config.toml
n_layer = 13
d_model = 256
n_head = 4
n_kv_head = 1
head_dim = 64
d_mlp = 512
vocab_size = 3789
activation = "swiglu"
norm = "rmsnorm"
norm_place = "pre"
norm_eps = 1e-05
positions = "rope"
rope_base = 10000.0
rope_fraction = 1.0
qk_norm = false
attn_scale = 0.125
bias = "none"
tie_embeddings = true
parallel_block = false
init = "normal"
init_std_qkv = 0.0257
init_std_o = 0.00504
init_std_up = 0.0257
init_std_down = 0.00356
init_out_by_depth = true
optimizer = "cautious_adamw"
lr = 0.00189
lr_mult_qkv = 0.7
beta1 = 0.9
beta2 = 0.99
lr_head = 0.0118
grad_clip = 0.5
warmup_steps = 263
schedule = "wsd"
decay_fraction = 0.83
decay_shape = "linear"
final_lr_fraction = 0.0
batch_tokens = 65536
seq_len = 512
doc_mask = true
train_tokens = 236000000
steps = 3602
dataset = "wikipedia_en"
MLP neurons of a small language model. Each row is named by its layer, matrix (down: output weights) and neuron, and shows model dimensions 128-255. Each number is 128 + 24 x the weight over its row's rms, rounded and kept within 0 to 255. Numbers have three digits each. A neuron's up and down rows have the sign that makes its largest values positive.
A block is one neuron, or neurons of one layer that tend to fire together. After each block is what it responds to, as a language model described it from the Wikipedia text at the highest values.

L7.down69:155125132107172124094107140150114094096098083154093139138135133119132139113166132129117115134115160125135176150124161097106115124134113120105142118134146130110105140103160085093137147154136156135110089100133083206145136157157175149090152154128174123161118108096122111138181150149160124156135138137148129125119125148140118145159172119120118160104155163153142127166127153101111156084134
L7.down105:134149122109101160171131114151150136125088133107088143126122160093130075172145111138114122152136129132103141165162139097158145086136117172100184137130119096095138134114129103151099148095128132116127149162104157133147151127161182138126102178122154132097116136118116098165089087119123149181110128127124149122126093134160123121123130083104147158107063122119124143162123117104095135124136
L7.down119:132118107115099170106144107070144124130107114123140146167101131135141158102132128195131111153113095138098120128170131144124080119118154144113108157173128133131136150101114119147137156079076103080123129126132131112149125103118159113074110137129118127122105115131092121163109105128156132108152151096130140116074130129105120128172187151148133093123118135105137117127119139144157161133088
L7.down152:130111133130118114121205118125133166073140114140151117109111127125086131093129174170144103095110113116133141135093121122134139151144103132147131140164144107101149091153171104105126137141104139160116115141169114152115113108101106154132157079150113072125111122111135143152153164120126118118112145168124125123116123081068129086118138151149121092152161141146167098155090133156168133101144
L7.down155:119135122144132085117133151116145123156103145127136123126119121151152129110116113110141145170118148116163109176101188162122105095127123150134151146122124139143074167164127105181128115152147148130086102142140132137203078144163129157149120158162161131156159134128118138146137146137129086088109110078127111133144152116147134159145127148131096161128148095122113135151120165146125167103132
L7.down163:181129063174126113147112137088107142138139140146129099127137092170142116136135147086133154115160117125115106158121136163152107166154137137137155106135154150120147151127080149141091142111157145100108099143130146167143105125149118072116145135180129152116107130085137108131129118144126130102079134133087096166113145152110110141139156071152101132131122144174124116144101144135152162104067
L7.down168:111120113091153134129130176178145114093146125158131131112119139111128076146083084079156161093145123132095138162135147134112124141114141149114133110132122120112132108101124128127127147142114130140102151141149137099124115123090174106131102109075143190109131109157138120154155131124121128160119114121123148119152115106118112137125129163085155139155180154103137124184147128136125093114090
L7.down196:130153138122125119130143145150140110149100146144139115136149102113094109123086171154163106141122167161089124175170121138162094118154140106119090117151125138107134098181130110125109115134133150115123139131119147091136130153087100129120134100120091155137128133131145158165134119155142083146113155112129131117089169129126095144124090127124147106131076112117120156152125134146172155138101
L7.down231:147154119114152098103096147102136123151141109106096132146177156126120153120106151131120111183113133114121144141116126081109140131150137104110117169117139106128100070117158160175129119138098146123177172106147158115113123163123091138116115158171118071121133096137166132138107141110159143132141119146144145117129105122167099157116155121157113094158122131124135137137126063119165086148112
L7.down236:155117189168179099102136111148142170068160175147120132107165104164135142092145144111142139116099129148153130157109121148114128125117135105142163098130159120152120150131159126105093136124122103119110087128115135140134150180203134112083129147082133110123107143133098106128142103158137126121125155138155116117114136100172082150166127125131158114123154125139149145156123103147100115130135
L7.down249:100131049110139147103114093116156118117178147148123098099126149117081128134149112113124158099161144087127106155121138173127123098148105150162110141193137109154129137129132134103170161136128123141120133101147104134125124139167116137142156143146100114138127071177095168128133176117116114146121115128140157094118114075097122111151139141146136134093115094162116123114145151145120136138059
L7.down292:089118140124132120162099123135148137130106132083152108113098125113148117105179131115136122132120161096060134127121136119080127140141105130163109127150123096086148133092153123125108148146164147138099134141142158116105134129100118112140167161127156158177112095144120139133174147136129090114074141155128151125123084152215134138172163122112114151137095128144141112178119103086139121123139
L7.down370:101146066131180079171138103149106137150110138142114140159171107099164084128146102163083132144135134169145117125103149102114139093141135148102173153118139111127157120089127108156127086160112125130142140142136150077178144120115128121151156158139113118165162122119167104137101125116125135150159129079093114157141124120132158130111140154158142106145127133080146143134130135099139135158126
L7.down391:143144132105147127181172087143158146160113097105104109157116152127154114183092110118136126165149147125150132080185111194100103132145144150110105132134125164135089111146145106086122131114157170160130140085132123140132134125131123092144143159119102115138152105122139111178100118102106119135093097120165172118131105144141149161126105157148078105129130134146145128121129129131137152182119
L7.down446:174169080118124114088111167180137155123105120124116146107115130148100109153123120108107095116128116159130113150173159121123102145166132106182122129134110132146107089089118092115128117132138162129124129113160123168103155126126131145129098120132082124118101102110101119106091101129095110152118114130148109100123122147132150087139103155140076116106155075130153066158134114091158156144124
L7.down504:120103119131112142138128135110116156130103121125136169129122144140094118144113155100138175130123102102135150134138120125135107138119136102130066152142115082102130141136123184126153155123155205165103120138129142119134132116149114172112095145108138147121134145128136179097153095128122103093149145118144148161095123113112094145129101164186125126122113126117077139199120089159116107133162
Responds to: Third (decade) digit inside four-digit years, especially in dates and season ranges such as 2019–2021, 1990–91 and July 2010; occasionally a middle piece of a longer word (Uttar, Baltimore).

L6.down306:135128104098103149090118130124126102142154079089113145116127112133105157128137167129119112111128105125121198122160144137118127117130105136123124191118134144169116144129132117111122134106111117132153133145164126099189108110122123152118117114110111133082164126113124180119127144133097109130124101135182190131137086124125082164147138150120125098146100151159132141088112128155135132157122
Responds to: Word-start pieces, mainly the re prefix in verbs like reached, rebuild, rebel, and the article a in appositive descriptions ("worked as a", "a British microbiologist"); also == heading markers.

L7.down4:161124139121103151164125133122137187113116112137148138141129114156115136136180096142135127090122161130127120150114171146069147153126172149125142123139092117143116095115145123122138107155188097146125109113175146122137115131077166123157140130149171166159113122136129115088122149117161106089108108103176101099157166133117093130117138156159147189114164133125153148119162114160120114100114
L7.down36:129140136113145118113096114172159113156143097136141146134157148089118132156147092078138108153122138107107148161105184132148148188157150112114137123114119119140173158135133138094133129144104083128131133156112126154143183129124126113119136135101155127117128137128087128119109131094172115098097150134137104147134121159140140135128077124177166109129106116145117146147156125093165122113103
L7.down49:170121122139130153118116116110104102114182089131101090142083151157139128159152084088105111136136116162138169151113144147118140116135136127155114135105118170153164140156151094164162161129112111112136105130109142132144084101128137124112118123117132111138180111126099146127127139149162099125143150163101171103156142177201110169125123069141080129157126109071111120161115140139093147108133
L7.down64:189115108102113110102118080166128119152119171161153070159152156128108121127135154136151101111139107130102156165121160132156088096170182129122131127143114085123125120143128139116114063116165091148139115127130117181136144121123125121114112146174139080124119105148136167145123133124102098119088124124113107121138095182135103119123146110183093138149103139110145156140130082147083121129135
L7.down97:113140098132094155134146139131158165104093097131136136121138157106118113066162136139122126138155146128169137179097137145121097132151166111124093131103166123133132140144114132109122140134165149142133158130100142127117150126104160118123153108168177101139120131124128170131145119138160122140089150152137114105137121105177099105095136151181107137137091170121142084202131144134170142098157
L7.down148:116196132141127110109143153087046169157142092121151181123126107112146105078118182109156115160094079127135123100119126124158116108145123101125105111153136119101143159134125124101117140139154157108166065151084098093111137092139142098182144130152126188136168098131126152135131165097122137098139164115103109146128120154109108112121101120137158131119104134132145143159134194117085128146118
L7.down160:116157107121154096110126152128149157141135130109122107116098166098133124132091182179135070147130118141070161147135117094092133130155131114075140119151100141096095129093108143142125150093140138105134145137110160169109155111131131121133134131092143120119135091127135117126090112128145156141113120084103118116135186104115132120158181145103132109129144153168112130127091132119118140133091
L7.down187:182157103121125138084119161107137102133085121093110140113127124119117119136140106161143110056120148154135116135121160135141142126096170139132118123155156125113178119151107149126169119145168166160135095159136135110136107100141184122144125146159100149151085108181143164129095131124131132124090109103131163120190141108141145100136124163111121162124108085140143141161122156099151102118124
L7.down189:135170133148112159088132133173131121153120145133139113155114165189091132110133166104093128078124155115133149071140101118114139117166162164092138153159123139107130130133137147150109138130103167137136140145147176112111127127144133105113116099115124094151095124132134099096142144143125145107109106109147109138106110129119141141131182161135096177095135090153124106157131128151124115140120
L7.down193:134147153119166093154168139103149118126137135100142117133125116144140155118131132158141090137156139128147120083135091044181158120149108159082116145080094120116093132147122097116166133163134118114097143121128145093104115126119125107151144112149152095147111147165176120174147107125082106119093126114153120158128144107150151088133150114130111105102116140172172116108157124134136105149145
L7.down298:116150140154135136153099088140123100121116155139134102112134134155099150154144158102142108125110134111130151103148179158204157140140122140112122136136142141108131158106096092074067150086185120104078148112144150137154101095110158117133124142159125087143113139148122147122108150108142091155152153121182117147152142154118102129096148114158136124166129090138128134141132082124112103163116
L7.down313:171185107130150135136121104137125117118107088122168087114113113141085113133126164146115132153148183150143100113119110152128098116131144143113182130115103121145133162124131146186102127114145139138135151150158147133076101174117107120157115131114100144118110111130106153142106173116133127113138152135080132163125142145089162108145088093093145164154149122117145129141123112143127120140127
L7.down350:126099103136145093144140139102090101141109133155188095126115067093121121103153131119143130114133121095088141129135133135139059086137144132104113137154111148138120163113169184097119117124157116134137120124129104121149162117101110143134113147102102139094146090071149098189150119136123118076120106164099142093100103097132163119156118113117106107113162115123132103175132142153173162137131
L7.down424:109128120163129124138103187099088189129130130154149119142150080133119156145168123122143123123107125105066092114141112141119119149149173109105165169090126181123117172117129131115140145134152139152130141112152115115123095131156158106124129125112097128079123087147137157107126164119123141120089126158115169124150123084152125115134140135105110145096151133157136119123103081146096139137189
L7.down447:188138149119154148123115135144200142146139132101092105149126100095139120105101132165144139184102161117127126138162095125131139109122164143129105102115159098132133095117140081140123121115154130109080108141133115114102126078158125113142128172126175094138134098145100130116084118101170112145136114144148138135140114102107113185161112132127134127131116187115161120090135153160144163139137
L7.down482:149144128138125139098155099150115169130151107125106144143169122150169149114130150120109126150085091149113142139078131116129066123152118117118112133170099190126156108123103133132155138143148163155145128141139129136110111116138100119110168155081152103122121145131165135133125097132086099128111170131136159122115116100136125182135080125084091142137123169157129139140091116176152160113132
Responds to: Closing == or === markers and the line break ending Wikipedia section headings like ==Early life==, ===Population===, == History ==, with weaker hits on month names such as December.

L6.down391:181125130130103132096149073114110123162113166116154156124120115126122119171161150135102151149073169112139127129112142165169121132125156158134130107135149133128137148157154129107082128169140096148145158142142117133110100114147072150153119130133138118150160169140142123151183108120143107162110077116127102131118113113103105128146109107094109138139121089127134096120096161125126100138132
Responds to: Tokens just before or inside years, mostly: the space after a month, en dashes in year ranges (2023–24, 1969–2020), early year digits, plus syllables inside romanized Chinese/Korean names (Chen, Seung).

L9.down74:153181105126106104112103164070072131114092162148135120134108119085110098146131104152135107137121110171107134098147107082101132157146126116152097115173128136127157148131112156146080131148092068130199126137171123128132086121068103130122110122128130164119068144131130151114125111100110143154147098093126105130153137136119114124160076134087130131100105135156145135124113136105166117147131
L9.down286:090151132150167125105133089089119102119118100139122141135134154123097174151129115147146118134126103149135153130163151131099151149107126131166140113135142134087121148168141078116078106138109103132166156131174164136145128098126126109155125117122130100158096173159157148160129100150098128136098126098096155143147164131118157111114165138167154132145117103114157142104117120134121123107123
L9.down324:096148096103106136142160133112131128109135157153144167098166128095153142135118096161148111132113140164114125145126171066089120090108147123097116140164106128142166181124112109061139087123093143102093145139108129106155142107128130128109098153136127153131122145143130156113100112164167105123087157129140139111129144178145073122110118076109116103148135155130138104099103146134154109111203
L9.down419:124135161159119121138137072153096117150128116119136137097087161097096179167145145162138171120084104136116159100123119153126116118139119158142106115109079122125112159134146144157144109156097075131109096132123126190122149108097099128100084127115170142141093204092157117114112165109145065142129162112138130135112173135115124148127134151111168149123150088157144122137133165161113132105125
Responds to: Short subword pieces in the middle of multi-token words, mostly romanized Japanese, Chinese and Korean names like Mas-ah-iro, Tad-ash-i, and Kr-ish-na, plus broken English words such as b-ott-om and s-at-ellite.

L6.down46:144144131180120136096124083150183091123128145085100081115122141118121145109163094137168052115106086098154148102124114159112113161150133139138200112121096102134110150162103161117095096117146130117152092165103109089141167107125130127133131100109138145133130134184126159098123161119151155117129124116145127137106084114093145142157130126136141122148156114109141120116175109087155107102119
Responds to: Closing == or === marks, or the line break after a = Title = line, ending Wikipedia section headings like Personal life, Career, Honours; weak scattered mid-word hits.

L7.down0:130127160117139139135103167134119110172140113123116119138122106129106151106150098141141095092114173121165119127089079134116144118127118136156141099119150139181167126072159115105150143115165122141105102106137143128136097137137148084111099140101117129148132128124151163064137134150118139141167132120107133173134133147131159144134134128133142089121157126087136114126141098085108145091128
L7.down26:123140101142107144096128110102143089138121158129093080157081110108076097145066111130144158143150147141151100136093137165106124149116148131153126112157145116127094133131097127147182091118119132115116148113129104109145110122088108109096130161127138142118113144118191115121096125129132111137118098116107121131186134155139149136133164108107158139136128100100146139125110145144145149149125
L7.down60:129079136110113141110123134127113115190148085137134126152117064103145137092102172103144128172130143127119121133132131145096153161125113114109149139131094140133115133128132098091129123117120107122101138154123096146179084142131110142165125111136131102102137124144130191125150157111141134131146132112147138156115135131127066148143136092147114154131120155137178157150121107112155089114154
L7.down82:124110112156136167109114139137153100173122097145055131107131146117102149152079156112125143165129126118124122133125148122123156151144127126147130160151131088087140120123117100147151098097094098115148138123137125136136112134104106102151176162106149150160168126127085129093139145131077111137198111098166110117063089124102128120114133117131124117145114142103102148162100118165133089128142
L7.down104:135102088140075123086135142107128112136105134116093109121105098138130125129121091184148142104154114123149074126091113122107096089165123162116090133111109152140107110156182096109071148130149084124139110118142148132139144095124142101177114126127129120158124072100148175129154143129136136114120100184134096143156139133096122143129166167141122091125166150120138170124100088125139155122131
L7.down111:119106154092126136123092120084169089120126100120098119129147142083122155139144159111129110149119147128082127113108145145167107133149130091147128154147104081135121123152137141059153097073119076132181110157122084153129170123159114146135097125151125097148123120138099152108116138109130094112136102133178167109127145108121113159122143111105149152075139149144116113124141091131114112142128
L7.down142:142090116119104140114119134095137138118109088137149146150134164112083130154118143156147136097131100134113114135097099153131117141112123098113103137129173128110133159115121132147152129135087157106123160088142104159123119134145129101119108107149081144103110143111096133141174105096136118124143144141123115157160135101096107109112124113123091139133147128126136171163099176164173131094135
L7.down161:152082136081114116109175105126095104133143078139143136135136144112131143108126124136131117118110146109078108124101138147160158134133113152150154128105127110108156116129169140124123139151097127150137157150137133142133059158140126102107120131128118161136079156112135108090132103166156118142126116123125094157110115140146107136125123143120107126129111127094124149104169101104107153128165
L7.down177:153106120146127121126124082126103135166120121174110116099158153186123155139142132098153095098149130131134141157111127155137111118168084133166151132117110142212131123151094118104104145125166117112097142111135130128129137149140123114137084173138085127146158102120124143146133165182133108128135150133120123191118148125122100126139142142159126158174149129125118141101115157120137113106139
L7.down184:204154131138113165133140167134127159143128098133124132135141159100165166133126142157114116152137157159131130125132140136149132148154156143181165184138121151140149137112099116115073122163129109107146109088148125113118141128139146146106116138120076134123158119135161137156131120151142092109141127137101154140097174081095163136160133120116103149117158122129063068092112125149138117172145
L7.down278:144160154164137156120091139109137122132119099133108124114108113111158123087099127137158121097091160146073138083134110149088135116116168133090113175090112130135146132159110128128089119128126113144122093110151112130125126114115097119104140134113120159118169113120104159132138105150135091177122085095103155116160095141106134159121140100102121082168127126145126135137109107132115081094133
L7.down330:121139146112142139110103170110097126135159101130103129148120133118136177068094135088172099129171120085117109153107133121142194116112136116128154116051145139092115124114142112120112126115148150110122161109161137158178094171136127122127109138107153129103120131109131107128160134107113116140101134140124154125122165140122127127148069155116126130138150094124127147124119122120118103081112
L7.down372:104089165153128132167088116117090152121099122131103119125132159109144089114112118153124118116100119100078187148181122115093148171142070125102154143131149135164149132110101149158121134122135142133091137101147164107140091110126120121100138143138128151118148088141116158131100086169152122105123116111132146173147071121151155107139105119109116113173122151144124143110109140132104128125107
L7.down398:121165075110149159120110152107143121114116127128091186103142144143147186106099117122127120129135126116132165134107114135120150107137096126113102087134129084100111141125138159095129147154122128109158124126076143147092148144111115123141107138130085149163151143157138150174097140140093143091110090099150122136089082129101125112130113122115074139097169157126117136082157135130118152143093
L7.down432:119115139131146143155126142107135158097158128141155109118148059145159113101159138116120120102107104151122110117138133124133133111167076113136159139097096092155099150125096147145183116107114132095113157179123085123143112133138125106103098156155123119142140126105139168077105154100106127129096124154104097158081111134106095180099148142137146148137118154133125134168083135107154134100127
L7.down455:126111129132130093176118119125172080170105079139104130125203137121103081142155163130154099155181120112162143142160145156136121118122142161152140109139160153137156134141116147111101124151141094145116104147125130118123131103122118101115135111159120107160111116141091083134130131074129122134150157119144111148125116112112129133115102100171165090135133106115125103141139102131157106154090
Responds to: Fires on the opening sub-word piece of a longer word, mostly the prefix re (unrelated, reverses, refer, represented), and on == opening wiki section headings.

L9.down54:159123117135112153121097131152154136139126102147167107124127123117128124193140097136151111146142156118139119138138094126133114119175139130137140153122127154119161181110124098141138147142139137128095089155119161151114179099147133083124140131056125149097111187115149108167078127123164085121115117155100116120115105171144159126154118124169089089134125087137119152137103154161172135185099
L9.down125:154107119117198129124119142119173113097126120157133157141072111133103124158161082174112128107141079105134167109156145102134116141171178148161134087146120105158146099127128089170119140124103145154117142158114129144106130115131165111179109135105110090123115147122129166148145172121120142104122157152122124097194124080123124121139136135155122148139145163129149128133134101104137158135100
L9.down171:115117130124136137160112122092140092116131129126142135087127123154160111141172133128080104110140112077205100153096096150173145134176118152121181128094094137118127082144125104148176154097118160099122099130149150144117152149119132105123174147141135119098121168095078129148124119116128127114099140151125075120094104106113157156121157139145094126123131099112133172142128109126157160146125
L9.down271:117141141100131117086146087160121133117160089152164125103114162097127169146123116150091145085146120097131179125151159069121175098162138152172122135141098153106089126123098112172109122107127128129087093127129149160150138132126129100087138126177100131172122115129095179123109121086136113129140146149147134113143153094127133091123129138143105115117125120123072147117150156165165171149134
Responds to: Closing == or === markers ending wiki section headings, and the line break after = Title = article headers, e.g. ===Weekly charts===, ==Career==.

L6.down447:095161117126128118139134102067129113090119173101184086134160149100132122091140157142121167130142122105114133151111143119109112137141104144108170128153099171097091142117157108148195115136120118149108168084173113111122089111106127136115141129132160148105133122132087088130100111148155108140114152088135118115148146138158202104118133122108147107127154125153107147126124140131124133139113
Responds to: Digits that begin or continue a year, mostly the 2 of the second year in ranges like 2019–20, 2005–2008, 1934–2001, plus table numbers.